config = dict(
    num_hidden_layers=21,
    hidden_size=320,
    head_dim=32,
    intermediate_size=832,
    rope_fraction=0.75,
    init_std_qkv=0.0621,
    init_std_o=0.00958,
    warmup_steps=223,
    final_lr_fraction=0.0,
    doc_mask=True,
    dataset='wikipedia_en',
)
MLP neurons of a small language model. Each row is named by its layer, matrix (down: output weights) and neuron, and shows model dimensions 64-159. Each number is 128 + 24 x the weight over its row's rms, rounded and kept within 0 to 255. Numbers have three digits each. A neuron's up and down rows have the sign that makes its largest values positive.
After each neuron's rows, "raises" lists the tokens whose logits its output raises most directly, leaving later layers aside.

L18.down574:160132133107117108103109119132137129141128117133125162136128130098055099130120115116132135158202125137113085140121135134090053137122143099147098124149122111084106148105091096130123111109165137098135104161086090143125132113121130110134144171112115115118110109145134129068092098151096127162
raises: "of ", "portions ", "of", "Of ", "ty "

L9.down412:112093093148120106144143084114134101169109091141128135155128121114142115155102137155149144129151111112101143163103135136128104116175122123111138156121126132128097127130145112125106116131102146136120102138125135161130110148140102128190105132121132138086117142120142125119103134123121132124
raises: "ately", "ately ", "but ", "Highway ", "voir"

L17.down604:097160080180107095109130164131134102167140105092083131129145162110091125129153154154075109147107147149087094064163114094140125145152109109131093149121142155112110109156083090106169123152104093156119122115103128112076115159128149101116117143139120115133160132148099140090126135109127137124
raises: "the ", "them ", "its ", "their ", "his "

L17.down80:122130099110182122122089136111169156153155122098117083140139127092072118137138139139096143110079183188168125107142132097144168117150116101140125106127124163133128133133116128136128146141122126132133132103095134100143100142161156193147109150123118099126115109144135108126128127056082167108
raises: "others", "many ", "other ", "numerous ", "others "

L4.down599:128162131130177087140110126136096146127146102108146109113126107135100161090124160149129133180107168147095121116127122110142113122168114097107143121112121119156142129132074166120135150153100146125108129106159117123124088152095128133105092121127138112149144072150149153132102141090127130124
raises: "its ", "the ", "their ", "some ", "this "

L6.down237:138160144102169104093106090101111100102142104104113147117112110155122143147139121144114165155155132141108118092155115132168124128100146094129136128124147152136111111147103117106144161111116119126147115111130158144114120114136143095126175144115059085096170153122119136152106132136141133123
raises: "a ", "an ", "its ", "another ", "one "

L18.down724:133148116147160133126119107104153148131119121106140151122138103098169117130120120157118143129115134149132142165099142115163144185119111105117098161171146145105095111141100150097131135152143154166131118155139163115098106134136121097124153136143135095128147153104119129138152098099117132129
raises: "another ", "a ", "an ", "one ", "lets "

L7.down566:121145186161166143122110092134111102136100133138097163137124166099168097185130119133133123146136150129128107141181103146170135135126108110136121131107114122160128097129110151119119126128121144107115100105146088163150160128128130165118117086141115099101086114100139167104148167126126158112
raises: "a ", "an ", "each ", "any ", "one "

L13.down49:109148123132144121143085102109141103085166153148094170136095128145131138151191123165103116100135099184147111116141128089124112163151133125155106121139101112110129123123128153110091137154127135155152127090107164143097114155098081179116109133189138111104155146119158124121143090166124136114
raises: "their ", "them ", "Their ", "these ", "us "

L9.down296:098137124136153118157145156115163100168158124109133147122128123124132113153152172183127120148150109126118100115150121129128140161127134119118136108103133127176154164094122123116119153136119118130109162163129138135112119156109151121136107137133101101132159181154097123133151141117116153136
raises: "longer ", "its ", "their ", "his ", "her "

L12.down690:087115093147134099107133134086121140142158150135151115101121134160155146156103120090092133048100164147189104114126146114155115081136121105119121071156133150132120158126072098109117090113107189155166128134138126118109115110154124132129119147152108160128148115097120138128102088150115092130
raises: "ants", "ately", "aged ", "ied ", "ants "

L10.down489:139111144126113163132143086159170127114135116139108125089125147131141142152185102133094112166161158148204124089110115156129113142126126142163116109121130136126159106155118148118089124142119139164135135154105120136105136145182130117130121132152157138115109148162138119137131110134085114145
raises: ")===", "===", ")==", "=== ", "ody"

L5.down816:114126128121155129156115138096166142104123090123098145132169129118101130128161123208093107162142144094158103101105114104103160132141089109126130114148112161122105140123126134146163146079113135184107153159154141129123122154087116139149149107116117113127182157145162135142129137121107148103
raises: "his ", "the ", "their ", "its ", "this "

L18.down319:156153123097176085131114170146122108144152105124149105110134156156116146080170132111138114126140160143110168117121118158138127123156123107108106083089111157157094102152147176148111142107109150122103097140136128139152094119148131092122125145142093153138130141119172137107113126147128119130
raises: ")==", ")===", "\"), ", ".)", ")\" "

L17.down166:094163114111117159117116162190153111137105118104139114087138121150112146140162168086093148138108119134155101127162138085102130123123133162125132177138141142148084124152100115131109121135155109115134144136097100153120184120130108164141125113147130110112142140119131117104117130119139144093
raises: "she ", "her ", "Her ", "She ", "rare "

L18.down376:121168123150090144113153135166110136127123105113141135165101104139090141162149134146115121142170138133168134113129092145124099098163103115146133173129152132172145112107064098090133108130162119131141118147105094100123119108091111130118142074109109134092153146087164136141102132100144138100
raises: "she ", "her ", "She ", "Her ", "he "

L18.down829:047129151117133153134127121183129090121168138133133103137146113127114098169144147159143125163113061088128112155101123158146094127130078105168134126109150121129150131157091151150151145127113126123122121117154119125125140131147117117142166098144148115131113102175157143113151112173154138142
raises: "another ", "a ", "one ", "the ", "their "

L17.down252:103167081165112119112149120145092121130166123091074162085103150108112124139142119158100146132136136104154107108157144105124117137159114127135090123131154093072154138107140105072123097131105119139153154149116119149161098127143100099123087126098126144108151135150091109120121085151129100136
raises: "the ", "atom", "this ", "them ", "them"

L17.down701:170148106123126156133139133153133153098140064126130142126127098151109141169127156151089123120162143113136156136110119102108168153126068127094142113102124171137113155125103159107122134125143105123156195151097150069148134125130090117148143109122118144121116106101120110104149116115112135095
raises: "her ", "his ", "she ", "him ", "he "

L18.down221:122159126090139153105121073134102117115067141151079102119169119168105138183148138136146143151167135156106146082117083102127164133139086161118147147180144118148091131129094119124172136117083124147155143077118117157078086120100166156147156104124109118137172161105132111160127126118127140130
raises: "he ", "they ", "she ", "we ", "it "

L17.down1:109121121122082076130108094150105166103158125108141112116104123099129148104129144121109133142137151141138132107121112123130081149121097158153119109116113124109147152150137146119133160130105153101149139126108120117100115137111151122146107097121105168095112152167120115140145126133124131123
raises: "===", "=== ", "Her ", "In ", "She "

L9.down465:101169157110152151115122167140115132083125109098123133155153127126099123130114120147061118167124158091094159081153121127158168122124120075130153160099119147127111097137086065124111112094131116154155146140127130132141098118145122113130114113121134124108109136131081095120163145125171126100
raises: "the ", "her ", "its ", "his ", "new "

L9.down69:131120101130152121121142119131106163155121135147137135146105156128126182112098087135131138100125189118120141138139148141151158126129133141113115129106157154146135134152158109126156102116104156108127138149137137117157147150157131102109144142138125135118100125139116147152099118133098120128
raises: "ously", "ily", "ously ", "ately", "ally "

L17.down449:101139126130131119147118091110101165152097177089095153103108120155093132163150135126100151134135169178145129085161135125125143097112110115126122117164138134164119088108074121093146130133095143113164150113113142114138116125114137142171121094157134113105112129089110112103106091176146162154
raises: "there ", "they ", "it ", "these ", "she "